Weights of a small GPT-style language model, trained from scratch on English Wikipedia.
Architecture: untied embeddings, normalized queries and keys.
MLP neurons of a small language model. Each row is named by its layer, matrix (gate and up: input weights) and neuron, and shows model dimensions 32-127. Each number is 200 + 30 x the weight over its row's rms, rounded and kept within 0 to 999. A neuron's up and down rows have the sign that makes its largest values positive.
A block is one neuron, or neurons of one layer that tend to fire together. After each block is what it responds to, as a language model described it from the Wikipedia text at the highest values.

L2.gate329,130,212,193,228,207,207,150,240,177,177,172,212,229,195,214,191,211,198,185,236,178,189,181,204,224,179,226,170,246,193,227,236,205,210,220,210,191,180,209,154,210,164,204,208,186,206,232,215,195,187,137,193,215,202,190,181,271,110,235,243,170,195,232,201,175,188,163,178,202,198,194,190,193,185,190,160,172,210,205,172,205,156,165,231,199,177,244,192,212,160,192,234,193,184,199,251
L2.up329,220,113,218,190,236,177,218,154,160,200,219,203,185,194,222,237,164,223,191,175,202,172,200,225,192,222,243,202,192,157,244,200,200,207,190,220,219,215,175,226,162,227,204,221,181,164,193,184,185,205,242,231,201,196,239,215,194,161,185,213,218,186,153,209,215,151,184,209,248,277,213,217,188,187,240,190,220,205,266,252,223,210,239,180,146,197,170,184,242,179,168,162,218,159,238,166
L2.gate366,223,222,201,256,230,160,174,243,185,181,171,199,197,195,228,185,191,207,204,245,177,230,166,181,237,159,235,197,184,182,215,185,155,151,197,164,204,217,249,198,199,195,226,238,196,198,181,236,157,173,156,272,186,200,172,179,254,200,229,214,211,179,242,233,222,136,179,222,206,218,179,227,177,226,178,191,171,224,191,191,182,174,199,201,188,209,227,167,241,186,230,199,184,157,228,226
L2.up366,152,195,173,220,161,209,189,201,189,149,245,226,180,247,162,180,171,234,219,166,175,196,270,156,171,186,205,200,231,207,203,176,205,177,204,224,187,155,191,169,178,179,198,235,182,236,215,169,169,252,208,184,173,162,172,172,221,183,166,205,156,157,227,247,188,227,236,213,225,174,132,149,168,234,191,175,201,235,240,239,168,206,199,190,186,217,263,203,224,202,192,233,211,185,183,180
L2.gate372,194,250,203,158,212,224,268,196,195,186,176,245,211,209,155,160,228,190,220,204,198,185,180,237,174,140,280,231,177,223,174,215,199,221,191,160,205,197,160,185,129,179,164,174,251,229,154,236,193,210,186,218,158,166,238,201,161,206,181,210,200,245,216,162,226,161,196,204,203,194,188,176,208,161,185,191,204,208,230,183,171,191,185,197,205,212,198,184,151,186,187,164,267,139,264,155
L2.up372,205,159,196,194,151,168,205,252,130,169,194,139,202,204,219,162,161,246,162,166,201,171,225,233,208,168,216,196,191,150,194,183,200,194,184,154,186,156,170,181,159,198,234,230,177,243,156,194,221,209,190,234,175,183,157,163,238,198,189,172,192,187,208,241,175,222,216,175,238,221,214,227,209,230,217,194,258,211,187,247,205,234,231,201,137,179,196,149,239,182,205,235,162,144,201,185
L2.gate374,225,210,195,206,204,218,177,267,193,170,204,177,266,226,171,168,220,199,150,206,132,183,191,207,146,211,161,213,168,187,185,187,204,196,153,227,204,201,188,190,200,169,217,175,154,270,186,197,213,233,197,207,173,189,197,202,200,216,161,187,169,202,187,203,202,187,181,201,232,132,215,181,204,167,136,207,192,236,219,153,255,183,180,193,204,197,189,242,268,252,244,140,173,190,186,179
L2.up374,249,203,152,213,183,174,233,162,235,230,219,204,202,237,147,163,176,187,240,187,204,221,206,195,207,230,212,241,188,174,191,153,248,208,224,163,214,172,271,170,205,238,192,211,211,171,213,197,209,227,227,146,168,139,225,236,177,188,180,203,153,231,243,191,211,222,195,237,200,215,175,210,218,227,224,194,192,169,242,182,223,262,248,246,160,161,231,172,269,186,199,231,172,183,200,211
L2.gate477,146,171,177,235,176,235,173,183,165,223,212,214,161,143,207,182,155,224,198,194,218,203,189,159,229,110,233,230,211,154,234,198,182,191,236,243,212,188,227,156,204,196,252,245,197,169,180,234,187,161,183,179,143,211,218,189,252,190,214,178,188,132,177,216,214,158,208,190,197,240,172,140,247,160,164,237,211,210,209,183,179,168,170,183,170,201,215,238,175,178,213,202,184,191,205,167
L2.up477,147,228,211,227,152,169,217,228,151,169,201,189,215,221,239,220,183,204,143,183,200,245,239,194,204,186,230,232,157,220,222,205,184,130,156,231,185,231,179,195,218,185,221,186,239,248,164,165,153,237,180,196,202,189,177,151,236,190,203,176,179,208,248,278,192,220,225,219,223,221,171,171,192,190,207,239,186,227,214,225,233,150,128,205,209,164,198,286,222,232,102,243,167,178,174,200
L2.gate745,262,231,242,203,176,226,214,222,158,220,189,191,219,176,178,202,239,162,197,221,214,201,243,171,228,214,242,213,175,152,122,198,209,228,205,248,197,155,189,201,199,215,214,153,229,153,176,177,197,166,209,191,262,175,184,188,197,243,222,202,166,213,192,231,209,171,230,242,215,202,172,271,163,262,195,234,233,243,231,216,210,219,192,175,206,158,214,195,217,194,197,206,234,150,188,207
L2.up745,179,200,202,163,153,235,206,203,241,163,230,218,198,253,170,205,218,226,192,185,168,191,200,210,199,180,205,181,187,225,233,196,148,193,215,155,179,206,186,171,172,150,147,195,178,233,175,231,228,174,217,201,203,195,179,148,222,187,162,209,221,184,151,145,200,223,187,135,225,184,204,176,251,210,206,194,172,194,232,188,152,187,180,201,136,221,223,173,224,193,276,198,236,178,208,234
L2.gate976,238,198,205,233,265,183,182,190,158,165,237,211,218,178,170,177,211,209,195,216,230,198,253,297,191,151,191,199,157,219,196,224,189,103,139,246,175,186,152,203,187,218,168,185,206,167,203,217,191,218,170,201,211,208,169,180,145,185,189,186,191,168,183,195,161,239,214,163,278,181,213,178,241,205,273,221,262,214,230,200,165,240,224,246,195,199,182,196,197,228,230,182,168,159,227,236
L2.up976,200,225,208,237,194,226,169,210,186,172,222,187,191,203,207,228,191,206,157,196,250,215,198,192,225,220,179,250,153,143,174,197,205,212,161,134,197,225,210,179,210,227,170,228,178,192,229,182,169,154,177,187,232,202,203,218,193,208,199,177,240,184,202,181,193,207,193,213,214,263,181,216,198,222,206,227,217,158,166,196,133,194,162,169,193,186,201,202,215,203,248,156,260,244,214,217
L2.gate1147,171,183,211,240,235,182,214,264,194,184,220,167,185,194,185,181,272,197,226,143,228,198,221,199,163,197,197,197,229,179,236,177,191,241,211,224,204,214,163,164,227,168,246,151,190,214,181,247,180,182,166,197,167,193,209,193,240,202,189,197,224,179,242,156,206,180,213,156,203,244,145,197,201,236,222,195,157,208,209,215,203,121,173,196,198,242,212,222,198,215,211,192,208,179,228,150
L2.up1147,193,218,135,218,198,210,155,221,183,205,214,235,220,199,216,200,198,161,168,216,179,255,177,209,151,252,167,225,236,180,245,211,235,169,229,192,158,180,172,193,138,171,219,248,126,207,226,220,199,197,175,161,171,165,193,236,172,249,239,237,219,195,163,141,208,178,229,237,239,154,218,181,155,151,189,199,199,224,242,181,206,244,234,231,231,233,205,226,192,232,189,160,192,175,192,169
Responds to: Ordinal and positional modifiers

L2.gate100,212,199,189,202,227,218,198,219,198,176,187,241,226,167,179,215,248,184,220,185,199,165,221,203,233,156,225,218,214,254,213,244,210,168,183,234,190,234,214,211,206,197,191,182,225,189,150,146,187,202,250,230,164,244,223,217,194,214,176,227,222,194,172,303,168,145,196,245,238,206,199,226,179,228,173,203,192,211,191,163,265,194,146,234,231,251,145,256,203,224,184,217,210,226,194,209
L2.up100,207,219,176,189,243,203,233,207,216,217,196,173,224,216,215,194,259,231,217,239,181,176,171,171,220,173,177,206,245,220,203,259,217,216,230,193,187,211,198,223,219,227,178,225,208,179,223,183,181,215,253,203,157,243,180,168,187,216,173,228,196,211,145,278,216,191,161,193,226,237,215,210,229,244,192,212,185,204,225,166,213,189,148,232,137,252,139,200,195,205,184,209,195,198,208,223
L2.gate261,239,168,149,194,156,242,211,231,222,192,247,193,206,226,199,213,186,226,145,167,199,186,212,191,172,285,202,166,234,208,229,180,250,253,176,195,136,225,186,225,208,237,230,179,199,209,213,152,198,178,170,286,220,199,196,164,212,185,205,197,208,203,211,223,211,141,223,191,203,220,209,211,177,204,179,175,195,153,237,183,196,192,223,189,200,205,180,175,231,236,166,220,184,173,191,177
L2.up261,212,165,180,157,220,191,204,159,264,200,274,155,183,253,206,201,180,176,182,214,209,202,181,191,215,233,163,144,188,198,226,182,283,218,203,208,155,188,179,259,232,230,200,168,238,215,217,175,210,224,135,270,225,196,192,134,229,236,223,187,218,218,189,213,215,153,221,218,205,273,233,219,184,187,137,187,218,147,190,198,161,207,190,192,139,252,190,143,218,232,144,240,148,216,185,200
L2.gate360,193,248,215,214,224,185,205,238,242,179,158,151,215,193,202,242,254,204,198,223,239,178,204,219,242,171,237,164,190,207,214,231,177,167,203,227,133,161,212,203,246,183,238,220,196,187,193,226,195,221,119,221,186,223,193,167,231,170,225,279,212,242,207,224,188,179,177,219,184,205,253,186,181,210,205,168,159,193,163,223,212,176,145,229,223,231,161,196,223,237,177,264,190,211,205,238
L2.up360,198,247,216,203,202,207,230,237,175,160,171,197,203,189,265,197,222,205,206,170,192,216,181,233,210,150,229,220,238,182,206,227,175,209,233,195,140,195,189,184,251,180,202,179,189,261,176,178,249,187,177,235,175,260,208,211,236,173,244,190,240,222,198,238,187,126,174,215,193,208,257,179,219,213,214,184,166,169,168,192,191,148,176,215,204,259,139,199,215,198,213,217,193,208,167,258
L2.gate402,242,164,160,208,178,231,229,196,251,236,244,178,187,244,210,189,170,183,163,199,208,178,185,182,208,248,179,167,180,205,212,200,255,208,175,167,130,223,172,280,232,250,193,162,223,192,211,154,176,222,167,233,210,192,253,172,214,241,213,205,153,197,192,206,194,170,255,206,179,243,237,212,210,204,187,201,204,200,178,189,206,226,229,179,167,203,190,200,188,241,168,216,182,227,218,183
L2.up402,234,201,180,149,161,214,208,182,247,181,251,215,194,232,203,202,198,193,141,191,226,209,201,183,183,248,172,161,190,226,197,187,248,213,229,183,162,196,218,203,234,224,182,188,239,173,221,140,191,231,146,263,163,199,187,165,243,215,206,179,180,169,227,206,150,176,197,190,227,262,241,201,175,147,144,178,190,164,213,220,177,195,261,162,203,223,190,159,194,224,184,220,161,208,236,172
L2.gate835,215,212,166,188,111,231,204,265,244,180,240,236,173,235,213,185,212,213,115,209,244,189,184,165,203,230,193,207,204,203,227,210,231,209,146,193,181,234,179,217,256,230,197,163,176,187,204,155,209,189,155,272,189,206,243,179,245,231,192,176,164,200,194,223,176,148,198,172,187,268,230,197,196,221,195,226,194,178,216,198,179,207,229,182,188,183,168,161,191,232,186,204,211,191,242,186
L2.up835,240,192,182,137,171,237,237,188,257,213,248,191,187,221,213,207,213,208,173,202,191,179,169,169,230,195,161,127,224,206,176,197,290,234,202,199,146,188,200,245,215,219,231,165,213,192,230,163,196,252,152,213,155,192,229,183,236,215,241,169,219,201,185,209,208,155,228,207,183,282,226,213,215,207,142,170,182,167,207,176,210,206,224,207,131,225,215,189,179,240,166,186,178,207,245,166
L2.gate1005,234,232,214,220,218,171,224,235,248,187,130,211,188,182,216,210,269,165,214,215,226,150,202,215,203,195,205,183,225,199,224,271,144,172,186,193,185,183,206,198,219,133,150,193,250,223,220,218,226,213,173,219,155,257,202,163,219,207,251,254,172,260,188,240,215,161,149,207,204,189,245,229,215,178,164,144,245,202,214,176,214,181,179,203,203,236,159,203,217,229,145,219,224,206,241,228
L2.up1005,205,224,189,237,224,216,221,223,206,181,187,227,233,145,192,211,202,177,208,170,200,200,229,194,222,144,206,221,179,196,229,262,153,143,203,197,184,208,153,215,237,157,160,242,209,208,180,168,205,181,213,192,179,222,184,190,206,176,223,232,181,227,207,250,189,183,207,259,220,221,225,194,206,188,137,241,173,183,188,189,174,150,169,136,201,269,164,203,220,202,191,157,207,253,170,222
L2.gate1082,229,233,187,210,173,189,229,222,271,170,189,168,208,203,183,211,198,203,195,186,238,131,191,218,183,178,193,242,187,165,224,207,230,192,228,200,206,211,177,249,168,160,202,240,139,202,185,219,211,175,198,260,184,200,227,199,232,183,204,224,188,153,186,225,198,141,190,260,202,188,238,177,213,246,191,200,182,253,251,118,217,257,143,163,179,206,185,152,216,232,170,161,213,246,193,257
L2.up1082,246,261,162,223,242,173,193,214,170,210,192,211,239,149,177,224,202,251,201,220,165,189,210,197,216,203,166,129,228,228,265,137,158,213,181,205,209,184,197,194,212,215,182,199,252,162,171,201,217,173,183,201,206,188,186,242,231,207,214,226,204,188,193,165,234,225,210,176,185,232,208,146,213,208,156,198,158,178,145,209,175,157,242,177,219,237,163,161,193,244,201,231,189,184,236,220
L2.gate1297,202,250,206,213,187,216,245,230,194,195,170,250,192,199,204,185,254,233,165,180,216,229,248,173,174,189,205,213,211,197,224,236,154,169,184,225,184,193,223,189,242,197,248,232,189,157,123,190,225,193,223,208,178,176,145,188,192,208,164,241,165,184,199,211,185,204,230,134,264,176,158,208,194,251,151,199,150,176,195,209,216,217,180,176,135,210,214,230,196,220,201,192,222,235,182,240
L2.up1297,205,149,182,212,218,183,213,220,199,222,170,208,153,218,180,190,262,190,198,165,213,219,213,192,202,183,168,149,208,201,212,237,196,226,205,216,181,147,195,204,217,197,243,207,222,178,198,183,240,191,220,198,195,199,151,150,196,233,176,242,165,216,200,198,170,193,222,179,193,219,162,226,274,174,199,244,220,197,198,158,190,175,146,138,149,251,229,174,222,229,230,192,180,211,219,228
Responds to: First-name openings

L7.gate362,176,213,161,177,226,229,220,220,199,200,174,263,207,217,215,215,276,207,178,228,243,151,271,218,170,219,214,193,151,252,215,267,139,162,188,202,223,241,182,201,199,169,214,156,197,202,179,186,205,207,198,238,188,223,160,171,169,193,200,262,273,190,256,152,203,182,209,235,257,168,195,185,192,184,258,234,179,196,193,211,236,217,192,192,206,215,240,220,213,250,202,197,218,245,172,224
L7.up362,214,167,193,195,209,208,213,212,203,244,220,227,207,240,211,138,163,190,132,198,140,218,195,195,167,243,180,221,154,167,208,214,256,219,137,185,150,163,223,202,180,180,236,248,213,184,195,189,212,214,214,160,182,301,219,209,217,174,166,206,214,193,216,240,226,208,207,247,200,175,149,163,221,148,189,245,183,188,196,207,206,182,206,146,226,263,238,171,218,199,209,202,190,199,215,142
Responds to: Word-initial name pieces

L7.gate258,197,193,194,245,215,182,168,183,164,153,227,218,225,201,222,214,224,194,217,105,168,195,234,216,212,175,217,209,219,207,205,163,195,246,191,136,160,174,176,178,174,223,255,228,193,238,190,144,167,179,225,181,227,173,185,246,214,205,233,196,215,213,201,199,221,175,203,199,166,107,136,227,178,208,195,204,223,212,206,186,179,175,236,176,182,148,207,241,205,189,168,221,206,192,204,174
L7.up258,220,226,205,178,184,144,257,226,230,189,242,201,200,145,228,137,158,206,180,240,226,207,212,180,228,198,215,261,210,167,204,203,206,173,191,160,196,189,166,164,202,191,182,177,164,171,244,165,226,226,213,166,140,167,226,168,233,221,199,221,176,164,199,225,220,198,203,216,167,182,169,204,215,200,232,189,214,194,152,201,226,202,229,240,173,169,238,173,236,204,220,226,196,180,200,198
Responds to: Ordinals and table pipes

L13.gate84,179,241,237,253,192,139,215,186,213,170,229,200,215,183,211,175,193,216,232,224,205,186,219,227,201,194,184,204,193,170,245,233,167,240,211,194,212,222,192,197,230,191,239,191,239,213,200,195,176,216,262,242,180,197,193,228,183,202,150,180,264,152,244,168,205,204,183,153,168,170,196,223,172,202,241,173,227,224,167,230,224,213,169,233,207,188,193,167,211,194,175,200,188,187,165,178
L13.up84,218,189,206,205,203,177,165,169,132,161,235,128,172,172,203,154,194,208,211,194,265,222,218,224,249,267,143,199,196,214,202,198,319,189,206,187,181,247,220,212,202,210,207,187,252,167,249,216,238,161,166,200,170,202,167,240,226,225,197,197,220,208,232,227,229,244,187,206,226,268,164,190,213,250,208,194,184,236,202,173,217,186,191,223,232,207,169,198,218,186,246,197,183,198,170,211
L13.gate123,152,158,203,233,155,182,152,180,170,235,210,184,180,161,174,232,217,167,223,185,165,226,167,168,170,163,168,169,113,212,235,224,208,204,168,170,185,247,183,155,227,201,147,152,138,215,210,186,212,224,220,208,206,207,155,226,190,213,211,212,169,195,229,208,211,185,208,202,286,254,195,223,172,229,206,149,224,175,190,151,177,193,239,196,222,219,202,262,161,217,133,204,194,210,179,255
L13.up123,189,171,147,255,204,180,168,259,251,198,210,203,179,195,211,149,166,165,197,198,196,192,170,202,206,225,202,190,169,163,262,211,190,162,199,244,211,227,226,177,215,197,160,217,199,216,211,186,248,226,208,194,205,227,216,286,189,225,169,157,203,252,208,218,201,249,169,137,252,187,161,216,197,175,213,181,227,207,168,210,156,221,183,198,222,201,173,239,224,176,167,170,158,248,213,177
L13.gate387,202,231,196,142,239,122,182,200,249,221,256,272,240,223,181,167,246,152,199,172,249,213,219,225,229,211,200,265,217,183,191,191,162,185,211,191,226,179,204,153,238,185,188,232,202,222,215,180,178,162,269,218,184,227,172,244,107,203,213,261,210,217,189,214,166,198,222,188,204,169,234,178,177,254,208,143,222,190,199,216,198,223,208,198,212,186,186,204,269,138,224,195,220,234,174,236
L13.up387,210,256,191,221,246,127,169,176,198,269,234,238,264,192,167,149,189,185,226,207,180,205,182,242,237,189,173,225,212,225,162,148,154,219,237,181,133,185,239,228,219,208,226,194,219,194,186,223,150,153,233,173,252,196,165,203,178,248,219,220,172,170,143,227,208,228,218,190,201,136,208,239,170,203,168,158,159,240,186,201,127,160,172,177,162,148,242,146,195,157,241,254,214,192,199,196
L13.gate536,220,190,210,210,201,246,241,246,208,220,170,210,199,181,197,151,234,219,247,182,181,234,246,195,212,290,193,280,220,157,184,188,221,119,180,200,224,256,239,171,220,205,166,232,197,260,221,189,173,177,185,230,178,193,194,217,164,172,151,231,247,232,181,211,183,217,209,238,217,239,139,189,167,233,250,182,241,193,156,234,249,209,250,188,212,215,232,196,253,165,164,185,205,189,168,212
L13.up536,219,159,164,230,163,188,177,180,183,235,182,128,207,226,180,175,145,176,225,266,191,210,195,225,216,271,182,215,215,222,175,156,227,151,156,199,219,212,251,212,172,175,195,174,215,244,214,170,212,185,149,184,209,178,237,203,197,210,185,221,167,232,189,195,197,220,209,184,124,171,162,195,184,227,181,255,211,186,252,233,204,190,215,210,184,207,279,165,229,246,204,205,209,270,176,184
L13.gate549,142,210,167,192,200,185,187,206,152,222,216,216,216,212,204,174,226,205,187,181,235,205,221,212,241,200,198,222,185,263,195,241,231,162,213,226,186,205,199,135,236,186,171,214,185,189,193,276,141,223,217,181,230,236,178,285,228,187,195,248,214,180,238,177,157,184,182,174,207,226,171,187,155,229,174,220,208,200,193,208,183,202,223,206,205,205,167,249,207,139,227,172,168,200,137,203
L13.up549,227,233,163,232,201,240,187,217,171,246,192,203,153,230,229,214,231,185,138,276,140,205,226,238,183,202,231,219,188,137,195,182,232,173,239,212,199,257,247,193,143,229,210,182,156,201,187,242,216,180,203,266,180,185,195,222,219,218,166,222,201,249,201,219,266,186,247,253,268,229,188,210,221,189,229,140,210,204,220,250,204,240,218,200,242,198,175,236,262,240,210,236,156,187,204,193
L13.gate824,207,184,189,203,172,206,208,183,176,181,212,262,208,213,154,254,217,210,152,223,245,137,234,205,210,207,237,286,151,227,235,216,236,170,166,229,274,146,199,178,205,177,197,215,200,209,190,220,207,204,235,190,213,207,151,241,210,205,220,230,214,209,271,165,220,137,225,190,256,208,187,215,213,220,209,218,202,197,181,203,236,196,268,213,179,220,187,271,195,203,188,164,217,205,187,152
L13.up824,252,213,196,187,191,246,195,222,176,180,210,205,201,192,251,244,208,164,185,157,184,165,159,229,240,156,207,169,243,211,232,224,210,174,131,147,198,224,213,171,205,176,229,162,207,237,172,231,200,229,183,145,201,178,247,190,195,221,228,177,177,245,168,260,190,230,179,199,265,182,188,225,157,193,197,191,194,184,238,161,176,216,193,158,247,215,182,228,206,230,171,184,236,203,186,211
L13.gate921,204,241,161,187,144,156,225,236,275,176,187,205,200,234,261,155,214,235,201,179,221,235,179,196,168,200,207,297,157,174,200,183,197,177,170,182,183,184,174,180,222,190,218,226,194,233,229,186,208,194,238,208,169,215,157,241,204,199,222,143,218,197,190,186,261,158,189,162,230,223,215,268,189,195,205,172,240,211,214,220,226,186,232,245,217,223,177,221,186,172,221,156,223,194,183,188
L13.up921,237,185,195,199,169,178,188,241,215,203,205,150,149,204,202,138,181,194,115,229,167,239,225,209,160,181,192,208,191,200,204,184,252,173,192,183,219,202,179,171,144,126,192,217,234,199,236,195,200,258,195,154,225,228,158,253,201,169,224,207,185,172,156,202,201,194,221,185,234,205,211,181,170,220,219,195,234,177,255,210,189,209,174,230,205,235,145,211,220,194,227,156,212,183,236,229
L13.gate1164,203,186,219,168,232,123,203,222,176,155,228,209,163,199,159,135,205,216,204,233,171,195,112,188,212,229,188,184,162,162,162,176,182,161,205,197,201,197,231,188,248,240,207,233,120,184,159,160,207,220,152,203,217,225,164,246,204,194,168,190,176,246,196,193,215,166,202,162,245,195,163,166,205,191,238,214,274,197,226,236,205,180,218,192,206,240,191,226,217,133,194,139,175,271,211,207
L13.up1164,186,254,230,192,189,206,157,209,159,204,179,195,223,187,192,179,223,221,145,243,183,190,216,195,210,194,180,181,227,158,190,220,218,215,198,182,252,189,173,200,269,206,182,200,225,180,242,186,158,152,208,196,144,195,158,214,222,201,241,204,178,237,204,214,175,227,275,220,209,220,244,237,204,242,208,235,149,108,196,194,180,150,209,218,189,214,166,198,184,177,210,214,194,215,173,201
Responds to: Noun-phrase modifier slot